From a checkpoint of a small transformer trained on Wikipedia.
Architecture: LayerNorm before each block, rotary positions, no biases in attention or MLP.
MLP neurons of a small language model. Each row is named by its layer, matrix (gate and up: input weights) and neuron, and shows model dimensions 0-127. Each number is 50 + 15 x the weight over its row's rms, rounded and kept within 0 to 99. A neuron's up and down rows have the sign that makes its largest values positive.
After each neuron's rows is what it responds to, as a language model described it from the Wikipedia text at the highest values.

L6.gate409:67 59 37 44 64 12 63 70 39 56 51 65 46 35 45 55 71 45 41 41 76 53 66 51 50 48 56 46 41 51 68 31 08 52 42 15 40 57 43 59 41 39 44 60 76 66 59 50 63 39 51 30 65 40 44 56 39 43 48 55 38 38 39 27 47 51 58 40 34 61 36 48 36 62 53 65 22 24 41 29 48 88 35 36 57 69 43 38 51 88 50 61 63 44 50 49 22 68 35 45 49 45 46 57 57 63 67 63 17 57 42 49 50 46 48 50 58 85 59 41 82 31 61 33 67 69 32 42
L6.up409:67 70 49 41 67 64 63 58 33 37 33 33 58 64 42 66 42 38 43 46 45 38 50 80 46 20 38 44 58 63 31 57 57 69 47 50 46 48 52 30 59 66 27 66 64 45 53 44 53 61 27 35 31 34 40 39 52 44 47 60 50 55 47 54 41 40 30 58 43 63 34 42 63 22 81 47 55 42 39 62 80 73 39 33 27 44 39 87 41 59 26 63 60 39 47 69 40 59 39 56 28 45 38 36 77 34 32 73 55 44 40 62 23 61 62 59 57 43 59 54 33 45 37 61 61 26 77 63
Responds to: Main past-tense or passive verbs after a subject or was in narrative (sold, founded, created, used), and closing == marks of Wikipedia section headings.

L14.gate1015:80 49 47 60 61 55 32 73 68 25 58 55 20 58 76 33 40 68 42 60 56 52 56 60 69 37 56 55 44 47 64 44 48 50 56 57 70 46 34 24 48 62 95 63 29 75 52 64 40 70 43 36 63 59 18 42 42 69 65 35 51 41 53 53 53 68 52 51 48 44 63 42 65 62 33 39 27 49 57 23 61 58 37 58 69 30 52 63 32 55 35 21 44 73 52 86 41 22 63 59 59 56 29 39 63 38 47 52 44 70 39 40 38 26 28 47 41 73 48 43 38 73 37 69 56 37 43 52
L14.up1015:49 57 42 27 35 48 49 45 27 57 58 43 85 47 34 54 42 71 54 77 65 54 42 72 49 81 76 26 52 69 31 70 37 50 60 34 73 92 18 41 42 26 51 35 24 43 63 49 35 63 64 75 51 50 71 43 60 72 31 38 48 29 41 39 33 46 42 45 30 29 65 40 38 57 37 44 52 55 26 76 41 87 31 75 40 57 78 11 65 71 45 52 56 60 47 39 38 33 42 30 59 49 16 32 41 71 52 54 72 34 37 54 47 31 58 62 37 71 53 47 28 58 52 65 56 32 28 46
Responds to: Space opening a table row before two-digit rank numbers (10, 11, 15) and 19/20 year prefixes in lists, plus mid-word pieces (cancel-ed, ter-rib-le).

L14.gate156:67 32 54 22 34 55 67 39 83 69 54 67 26 33 55 23 26 48 44 29 61 40 70 66 42 32 44 37 51 61 74 92 46 72 45 50 70 50 56 61 47 40 60 65 61 60 42 45 23 51 70 52 58 60 44 49 49 44 52 35 46 50 79 40 35 80 78 35 23 49 55 27 55 47 24 47 42 58 48 42 62 50 42 47 68 79 51 41 46 35 25 37 35 42 68 47 64 57 55 41 62 92 49 50 59 58 58 50 38 43 60 16 56 43 62 42 30 59 31 27 43 58 35 43 48 69 21 47
L14.up156:37 56 61 39 62 62 67 46 32 43 40 50 45 51 57 43 52 49 67 23 32 53 78 63 52 47 51 40 53 62 74 52 43 55 37 44 47 68 35 60 57 13 57 36 30 59 54 38 43 76 71 47 58 35 47 76 57 28 58 16 53 76 72 66 47 34 60 54 41 43 51 61 44 38 71 41 55 32 45 44 38 49 59 49 25 49 35 47 57 53 49 25 29 58 72 61 73 42 50 51 36 31 55 58 13 56 20 72 33 63 62 47 87 39 61 43 46 86 43 63 33 19 58 47 33 61 60 53
Responds to: Common nouns for places or institutions, often after "the"/"a" and before "of", e.g. town, city, village, University, Battle, especially in infobox-style descriptions.

L14.gate873:27 35 41 60 64 49 70 44 30 29 29 55 44 57 31 56 72 33 42 43 75 52 57 52 66 44 71 66 36 44 65 40 55 60 52 54 70 29 41 54 55 58 46 56 53 40 36 33 43 17 26 47 48 58 49 52 64 76 43 61 43 74 55 44 59 67 55 61 60 56 29 45 45 36 53 30 36 34 41 24 60 57 51 42 65 34 69 64 62 46 30 36 64 44 25 53 43 33 34 47 77 63 58 61 44 23 59 45 39 57 64 31 49 38 69 73 31 65 34 44 56 60 42 61 63 52 52 23
L14.up873:40 68 49 38 46 60 54 53 37 45 39 74 24 55 26 66 75 42 47 17 62 53 57 60 47 58 62 71 51 46 36 45 39 41 50 41 56 74 71 46 53 73 43 41 41 67 36 52 79 56 51 57 82 42 59 51 48 66 38 37 48 71 50 54 43 76 54 66 29 57 31 10 55 48 37 33 45 48 63 66 25 59 53 66 61 47 64 42 75 64 50 51 57 81 46 77 64 35 16 33 31 49 40 39 34 35 47 69 30 66 37 43 73 53 40 59 30 42 17 53 74 78 42 42 52 51 36 40
Responds to: Word pieces inside names or uncommon words, often vowel clusters like au, u or en, as in Bloch-B|au|er, Off|en|bach, Couste|au|, or A|u|ction.

L6.gate247:63 41 29 37 38 36 89 39 40 47 59 56 20 52 58 63 40 49 65 58 40 10 51 01 81 38 25 47 46 56 55 59 74 61 32 39 38 26 56 29 48 40 52 62 66 32 40 45 68 40 37 54 45 55 39 32 56 44 30 33 66 36 57 52 51 82 52 43 39 40 25 63 59 66 72 64 28 54 45 43 53 48 58 31 65 53 48 61 46 80 48 12 42 65 46 47 68 36 47 47 47 47 55 60 67 58 57 70 49 86 43 45 73 35 39 51 67 67 46 31 57 35 23 52 48 55 83 46
L6.up247:38 41 51 63 62 30 67 47 48 21 51 67 11 51 48 49 46 66 46 84 58 61 57 68 35 43 45 29 69 65 70 64 58 53 57 47 51 37 50 71 53 57 50 62 52 70 59 32 52 23 69 45 50 24 65 53 55 66 56 26 56 51 52 30 68 70 27 11 43 56 51 57 67 77 30 56 45 46 57 53 43 61 40 46 61 62 42 25 62 57 37 42 42 44 40 65 60 55 36 40 50 53 72 57 62 38 32 31 70 61 57 43 40 64 51 38 50 36 70 10 77 20 46 80 45 52 48 43
Responds to: Mainly "by" introducing an agent or successor (Succeeded by, Created by, portrait by, damaged by); also paragraph or table-row ends before a new heading.

L14.gate995:62 44 34 36 55 51 75 46 63 59 21 62 18 61 56 29 65 39 59 92 35 68 48 47 72 62 61 55 70 74 59 54 56 49 49 56 36 41 61 35 71 35 54 60 61 44 64 59 73 52 48 36 55 59 47 50 44 51 47 43 39 53 36 59 64 46 52 63 48 61 50 38 40 49 53 60 35 37 32 32 41 35 57 43 81 36 81 71 74 40 72 36 52 38 61 51 58 35 87 65 45 58 39 52 40 50 45 64 41 70 61 15 39 42 36 68 45 34 56 42 59 35 34 19 69 58 53 40
L14.up995:39 63 32 38 63 75 56 57 63 41 72 60 68 25 96 75 54 44 39 52 44 56 60 55 58 44 39 53 36 30 57 52 40 60 41 54 62 40 45 60 56 61 48 35 37 79 43 52 41 38 55 71 50 68 41 73 49 59 48 69 34 36 45 41 44 35 59 47 79 56 41 28 48 43 53 36 60 50 49 46 47 52 67 25 49 52 57 50 43 67 53 64 91 24 26 60 53 30 52 51 37 37 28 13 73 42 31 65 50 70 52 40 43 79 36 57 41 43 69 41 40 36 51 48 30 27 46 41
Responds to: Plural person nouns and their final word pieces, strongest for family terms in biographies: grandpar-ents, sisters, daughters, members, authors, founders.

L6.gate220:35 28 41 61 65 40 76 70 24 46 39 56 36 63 21 41 54 39 40 39 47 23 62 62 51 60 41 57 56 72 59 66 19 53 46 41 73 59 45 65 38 72 62 81 43 49 27 55 53 71 55 44 51 59 60 68 54 58 61 64 40 37 35 53 32 58 75 40 31 66 55 76 55 53 59 46 58 60 57 56 71 49 51 53 44 47 49 31 56 70 61 41 55 38 43 70 34 32 40 58 50 51 40 66 51 62 49 75 44 35 38 24 55 59 39 28 35 52 35 50 77 56 66 73 53 50 49 52
L6.up220:46 76 26 59 56 47 15 71 50 86 48 45 66 58 29 47 47 43 46 32 69 34 56 36 41 82 42 20 62 65 68 39 41 44 45 46 38 69 21 39 55 59 63 68 65 62 71 39 27 54 56 20 60 38 34 62 55 53 53 34 41 16 58 38 49 29 62 45 46 50 42 50 48 72 26 38 67 64 63 62 39 37 35 55 43 61 50 70 71 34 45 30 23 64 37 69 66 67 69 35 45 51 59 35 14 51 44 44 71 45 64 47 32 34 55 61 49 69 41 50 63 81 48 46 50 91 52 42
Responds to: Fires on the suffix ly that completes an adverb (swiftly, properly, secretly) and on is/was after a subject or which (mascot is, which was).

L3.gate551:42 65 43 43 11 62 59 54 37 49 61 70 81 54 42 64 30 58 34 52 83 68 47 63 60 29 33 35 88 75 61 42 55 48 55 67 48 49 36 51 48 37 42 38 41 55 64 54 41 47 53 53 43 71 45 52 49 42 46 51 47 71 71 12 47 61 68 43 45 41 54 62 58 68 29 56 28 59 49 43 68 30 72 45 72 48 78 72 38 36 35 57 17 52 32 53 48 56 71 50 49 67 50 40 35 40 50 40 59 77 67 37 34 54 38 40 78 41 65 45 33 53 35 38 41 61 88 60
L3.up551:66 38 45 45 51 37 62 39 42 33 34 77 42 36 34 34 60 59 44 52 36 48 38 56 47 78 50 67 71 29 57 81 71 58 68 42 66 48 42 60 56 53 16 52 38 71 51 49 30 64 47 33 77 31 58 54 57 41 61 70 43 52 53 60 48 24 24 75 43 56 26 48 27 17 14 60 59 46 83 86 45 49 40 56 41 36 56 41 41 49 20 36 63 61 43 68 62 46 34 48 71 60 52 47 60 63 52 25 51 55 27 63 45 75 46 47 52 35 47 24 85 71 71 51 47 38 39 44
Responds to: Number tokens, and decimal points, that follow a dash, plus, minus or colon inside wiki tables, e.g. 1926–27, +8, −44, +11.8; weaker on random name pieces like Sir, Pen, Stone.

L3.gate782:68 57 45 43 50 46 57 53 43 51 41 27 27 58 46 48 59 37 39 47 51 33 71 59 72 58 66 63 76 53 87 69 50 34 52 52 63 37 33 50 54 42 34 42 44 30 45 76 55 41 33 35 68 53 30 81 64 37 66 63 20 63 59 51 49 65 41 27 38 61 39 28 62 67 67 55 36 37 50 53 74 25 73 49 64 44 45 58 39 41 48 76 37 60 92 42 55 73 62 61 45 67 55 59 51 35 50 36 31 77 41 43 59 49 21 54 57 58 45 34 30 40 43 51 51 64 49 41
L3.up782:46 61 28 34 13 81 34 62 46 42 59 28 44 61 51 81 39 28 40 67 51 26 33 64 73 28 35 55 35 59 45 39 60 30 30 60 61 47 33 50 53 28 78 52 67 43 51 63 55 57 53 19 40 26 17 40 66 47 47 62 59 74 52 54 60 15 47 25 32 45 36 69 57 46 58 49 54 41 56 59 58 30 25 65 81 40 59 68 54 37 55 45 22 63 43 33 56 41 71 82 52 66 51 56 66 35 43 58 22 49 72 30 52 83 38 22 56 37 39 42 52 44 36 52 72 41 75 12
Responds to: Contrast and concession words right after a comma or sentence start (however, but, although, while), plus some word-piece continuations after a capital letter in headings or table rows (Names, Mixed, Notes).

L6.gate733:15 54 46 29 69 48 68 55 39 48 11 32 25 50 61 43 75 50 61 43 31 35 34 48 58 54 41 37 54 26 55 43 47 74 56 30 32 60 29 61 42 39 51 35 57 32 42 46 36 42 61 39 36 61 68 50 61 56 48 52 45 44 63 70 47 35 61 35 68 48 52 24 55 58 59 49 38 72 44 37 25 39 57 26 60 64 56 30 41 82 42 50 49 58 51 58 48 48 87 39 46 53 53 49 45 49 69 69 62 56 54 63 56 33 70 37 71 60 75 55 46 57 43 18 49 55 72 51
L6.up733:53 33 19 81 54 70 45 44 40 63 55 63 31 46 68 85 56 23 23 27 60 24 20 64 64 40 33 49 25 41 55 18 31 67 67 55 28 57 39 61 72 57 54 41 69 67 37 38 58 55 54 59 59 69 47 36 52 52 41 49 46 53 48 51 48 52 53 39 47 69 43 65 45 26 43 62 49 49 84 23 36 69 79 45 44 37 58 32 52 24 56 46 47 64 46 89 44 51 42 36 50 42 62 53 80 49 50 40 55 45 49 41 65 43 57 29 52 60 58 43 61 34 51 39 33 77 41 27
Responds to: Final subword pieces that complete a place name, personal name or place noun, such as Flor-ence, Est-ate, Wilm-ington, center of town.

L6.gate484:57 72 61 61 54 66 62 50 63 44 73 41 52 57 61 45 66 40 26 34 58 44 64 51 58 84 61 37 64 66 57 28 71 42 70 77 43 63 39 42 54 47 39 25 52 36 27 92 39 45 73 27 77 37 23 21 41 71 39 52 77 47 52 25 82 31 38 38 45 59 49 33 62 44 70 40 42 43 39 67 57 99 45 54 61 37 40 57 69 48 62 40 35 48 40 73 54 18 42 58 53 60 53 52 63 41 50 29 58 63 37 32 47 50 60 33 33 66 73 57 47 33 52 40 71 26 41 23
L6.up484:61 47 53 24 33 35 54 48 70 75 49 35 59 16 74 78 50 70 65 48 55 46 80 40 23 49 60 58 66 24 64 57 61 65 65 56 56 72 46 50 63 76 24 67 47 55 31 47 64 51 33 50 52 56 44 51 59 58 53 43 58 41 65 50 62 57 39 29 45 65 42 51 49 31 65 55 52 37 32 47 67 44 77 52 46 35 81 81 36 10 73 31 69 49 58 62 66 72 35 38 47 59 39 45 53 84 46 37 66 40 41 47 74 66 61 79 19 45 56 31 44 66 64 50 56 48 14 52
Responds to: Mainly the space or empty cell right after "Total |" in wiki stat and election tables; weaker on scattered mid-word pieces (Tall-inn, b-inn-acle).

L3.gate609:48 54 36 50 36 61 64 61 44 28 51 31 70 41 36 53 81 21 70 61 77 58 58 55 73 51 56 47 51 58 57 68 51 44 64 52 45 52 29 41 72 49 58 33 58 54 64 36 45 68 45 40 47 52 31 43 53 26 53 38 45 48 54 79 33 50 58 68 46 41 47 44 26 56 69 33 28 47 37 47 32 43 50 36 72 58 34 37 56 60 24 68 56 17 52 62 70 41 29 39 74 57 46 66 58 68 42 33 33 42 13 25 25 52 56 63 37 51 32 32 40 67 43 31 27 24 37 42
L3.up609:54 43 45 52 59 25 41 48 54 74 50 66 46 50 62 54 53 62 56 26 31 42 35 62 39 32 34 36 42 55 49 56 65 41 55 42 61 63 44 48 39 58 30 46 51 38 76 43 71 69 56 28 50 61 84 51 55 37 33 46 48 66 37 42 57 63 29 57 55 38 52 15 59 67 50 31 64 63 27 64 63 45 49 61 78 72 53 53 52 60 20 52 45 55 47 65 42 83 61 49 59 50 58 46 67 21 52 54 41 73 17 52 61 66 67 19 25 18 56 56 56 59 57 50 49 38 25 28
Responds to: Nouns after next, same, following, or an ordinal that place an event in a series or timeline, e.g. next year, second single, fourth edition; also the "19" starting years.

L6.gate255:40 43 53 34 47 49 10 57 31 51 45 60 57 36 46 06 57 33 50 50 61 56 48 20 58 33 29 51 48 56 45 44 72 26 54 65 33 44 51 47 50 52 79 29 46 43 65 22 39 69 79 46 52 47 73 44 50 46 39 67 44 47 56 21 35 24 82 57 43 42 42 59 10 75 53 63 65 61 59 67 54 62 63 65 21 57 41 58 38 47 66 57 52 52 50 67 46 65 60 42 69 82 70 18 23 57 23 46 50 43 54 72 61 29 49 54 32 44 36 57 47 57 66 52 57 47 82 45
L6.up255:37 50 70 34 47 13 48 39 29 48 26 34 53 55 54 48 54 44 92 33 53 60 50 66 69 52 64 68 67 47 67 70 31 50 55 24 56 29 44 47 51 60 33 36 40 36 49 64 63 27 63 61 64 66 40 70 60 78 52 41 65 62 45 48 76 48 53 43 16 69 48 35 70 46 64 30 47 48 71 40 42 58 56 53 72 47 37 37 61 81 53 58 25 52 63 54 45 52 34 72 43 65 35 53 65 41 61 63 45 69 71 60 56 29 25 61 43 76 18 33 54 45 29 33 79 51 44 54
Responds to: Short syllable pieces inside foreign proper names and titles, often in lists or tables, such as De (Chinese titles, DeJohnette), "we" (Ba Swe, Bi-we-i), ane (Great Dane).

L14.gate246:50 44 60 49 54 42 57 45 54 44 75 32 50 49 73 80 64 50 44 43 49 48 46 68 99 35 83 56 81 67 12 41 07 55 63 38 72 63 44 60 63 47 33 31 52 51 65 66 70 49 50 36 64 27 53 51 58 34 55 59 47 56 58 53 68 67 57 42 62 54 49 34 48 45 72 53 37 74 57 22 44 44 25 60 27 59 54 42 26 72 57 24 24 47 55 61 72 32 40 43 58 58 38 70 64 59 33 48 39 47 50 34 19 17 38 40 38 58 37 34 46 19 62 50 58 45 39 43
L14.up246:18 68 64 39 58 81 25 60 35 31 46 57 69 75 35 57 30 61 63 57 34 29 44 31 41 38 35 75 81 32 52 32 85 62 53 54 49 55 22 50 70 54 45 42 51 60 78 77 63 49 49 65 51 34 04 39 51 61 36 75 32 50 22 69 49 62 51 55 71 47 32 55 63 64 58 64 50 54 56 46 50 68 52 24 54 58 38 28 48 24 69 38 34 75 52 30 36 55 16 63 40 72 34 51 42 50 36 37 56 46 62 56 56 47 48 56 16 49 64 33 54 61 55 55 40 52 54 61
Responds to: Contrastive or limiting words starting a clause, mostly but, also however, only, just, plus Squadron in military unit names like 18th Fighter Squadron.

L6.gate81:39 68 47 46 53 56 70 47 39 63 36 32 44 73 35 35 50 36 88 39 44 47 46 48 76 44 53 63 61 65 46 45 47 48 48 42 40 41 49 61 48 49 34 28 63 31 59 33 77 46 38 35 75 47 51 60 52 56 66 66 22 40 74 46 26 50 21 65 24 42 44 26 20 55 52 58 44 67 58 44 49 62 47 53 50 59 55 47 38 57 78 40 12 42 52 37 57 43 48 61 42 74 38 54 39 49 39 35 33 49 74 35 38 57 44 30 56 64 44 27 72 49 43 64 64 50 50 45
L6.up81:55 63 53 56 40 77 41 60 37 73 51 42 46 75 51 30 25 49 69 51 39 27 42 75 53 45 53 79 62 79 62 57 76 48 43 61 62 16 11 44 47 82 57 40 49 44 75 61 54 56 21 52 45 38 65 63 72 59 40 54 52 36 59 61 54 61 82 66 37 48 59 51 53 53 57 34 50 31 54 49 50 55 69 56 41 29 51 63 97 85 49 44 14 51 41 55 47 48 43 44 57 57 24 51 17 35 55 72 38 47 52 54 59 73 40 49 24 51 34 29 49 46 20 30 40 60 60 58
Responds to: The word "but" (including the start of butter and button), sentence-initial He, She and However, and clause-linking when, who, which, if.

L3.gate894:58 64 48 67 50 37 63 63 42 47 37 36 34 43 47 49 53 55 20 45 36 54 62 39 53 55 76 48 57 56 66 61 37 63 43 40 47 35 34 72 42 83 48 70 43 73 59 58 51 42 43 82 71 55 56 70 48 59 35 57 44 11 50 71 58 42 23 79 50 54 50 32 35 62 51 39 77 65 42 67 71 42 61 69 42 55 56 55 56 27 61 55 85 39 52 53 41 64 40 57 20 38 60 55 28 47 28 44 60 61 52 54 41 17 50 45 42 73 38 42 23 43 55 62 48 53 64 54
L3.up894:74 44 42 54 61 47 70 35 32 42 47 69 66 62 41 24 06 59 45 35 62 36 41 45 48 47 48 48 67 32 55 46 40 71 52 96 75 40 65 55 63 76 81 65 69 61 57 50 43 47 59 42 90 12 69 41 68 52 91 44 60 50 33 44 81 54 49 48 54 54 74 42 55 62 52 33 50 58 55 30 51 45 39 42 57 41 44 34 52 38 39 36 54 36 51 77 40 46 36 42 50 69 50 64 44 32 55 27 42 50 47 44 45 56 19 54 65 43 77 50 62 36 29 68 45 31 55 42
Responds to: Nouns naming people as a group or by relation, often after a possessive or modifier, such as friends, family, residents, students, husband; also some unrelated fragments.

L14.gate337:53 45 70 14 60 79 39 41 47 68 56 22 38 56 59 62 64 40 31 53 60 41 50 58 56 47 32 40 57 47 52 60 38 63 46 19 61 32 55 53 42 37 50 44 50 50 51 70 54 24 55 47 34 55 39 35 52 80 40 58 50 56 66 79 50 40 38 49 50 44 54 46 47 48 38 27 54 55 19 47 45 39 42 63 49 40 63 58 59 41 39 53 52 51 56 87 32 35 50 31 69 49 52 54 75 49 85 46 39 66 36 47 31 56 35 44 34 54 56 61 32 80 32 70 58 53 41 14
L14.up337:26 38 44 37 49 31 74 47 53 39 48 47 23 56 41 44 47 42 54 44 57 41 41 47 46 72 46 63 27 67 38 34 47 64 56 50 38 40 38 66 37 59 78 80 50 54 30 43 72 71 47 54 44 33 75 72 50 55 39 02 49 31 21 67 52 42 56 26 42 50 25 46 53 46 26 47 76 39 58 62 66 51 67 63 43 34 55 37 80 59 58 67 71 67 31 53 40 60 52 52 69 40 39 41 83 53 77 59 48 77 73 53 69 73 45 64 61 30 61 49 29 50 57 44 72 45 31 07
Responds to: Time-span or count nouns such as year, season, career, term, summer, record, often as table or section headers, plus mid-word pieces of foreign names (Nap-olit-ano, Gal-er-ías).

L14.gate1013:50 14 40 72 62 59 67 42 45 33 61 58 48 54 46 41 54 37 40 45 59 64 32 56 63 41 14 47 73 33 50 56 65 47 45 44 64 31 49 43 47 72 30 54 51 59 56 76 73 67 28 44 41 48 39 36 45 46 35 40 49 54 84 33 37 51 20 41 52 23 27 54 67 65 45 27 42 61 51 60 40 66 67 39 50 58 76 28 60 51 26 47 51 40 53 41 55 58 88 33 37 57 34 65 83 25 36 62 33 81 47 42 38 41 61 62 71 76 38 40 31 51 25 53 51 31 57 36
L14.up1013:46 22 70 35 68 52 36 38 45 64 42 74 24 47 44 52 51 50 29 63 46 40 72 40 47 26 66 29 58 49 62 77 28 61 45 39 27 43 36 49 41 37 69 51 66 34 42 60 43 52 60 70 49 21 30 33 59 33 42 51 37 93 59 42 39 23 44 40 45 39 50 33 49 59 50 54 46 47 58 40 44 43 54 51 57 49 44 55 51 50 42 74 57 43 44 63 24 49 64 78 47 54 51 57 25 52 64 71 59 71 40 40 35 48 70 56 65 69 30 65 56 59 54 82 46 40 47 57
Responds to: Past-tense or participle event verbs like opened, released, built, founded, plus phrasal particles (out, up, down) and $ after for.

L3.gate709:57 41 61 62 37 73 53 57 35 36 38 37 71 53 48 47 51 67 52 50 44 40 73 48 44 65 48 73 38 67 47 64 61 00 55 68 47 32 44 55 47 42 60 33 47 59 57 13 38 59 35 59 54 60 44 63 50 65 84 59 48 43 56 48 19 50 19 62 25 11 57 42 36 60 45 57 75 37 53 69 38 36 40 58 50 50 68 57 47 52 61 38 58 69 58 37 39 52 46 49 64 48 47 74 54 42 02 66 40 62 37 44 70 58 49 65 27 42 31 55 57 63 19 47 69 36 30 63
L3.up709:62 55 42 24 58 92 64 36 61 75 40 43 60 31 58 72 60 60 43 68 54 49 50 76 65 31 62 38 57 59 62 65 29 57 13 53 46 44 36 43 16 24 47 45 32 41 35 54 34 76 69 43 60 55 40 69 41 71 68 50 44 29 71 52 54 49 38 66 67 49 54 25 57 40 43 57 34 35 42 42 28 26 53 74 37 36 55 49 41 62 68 63 24 23 31 33 71 63 75 42 74 60 85 58 22 61 50 71 75 45 51 41 73 28 67 61 29 37 62 69 54 56 57 50 35 31 52 39
Responds to: Fires on the second fragment of a capitalized name or word split into pieces, right after an initial letter like M, P, C: M-il-waukee, M-ash-able, An-ab-elle.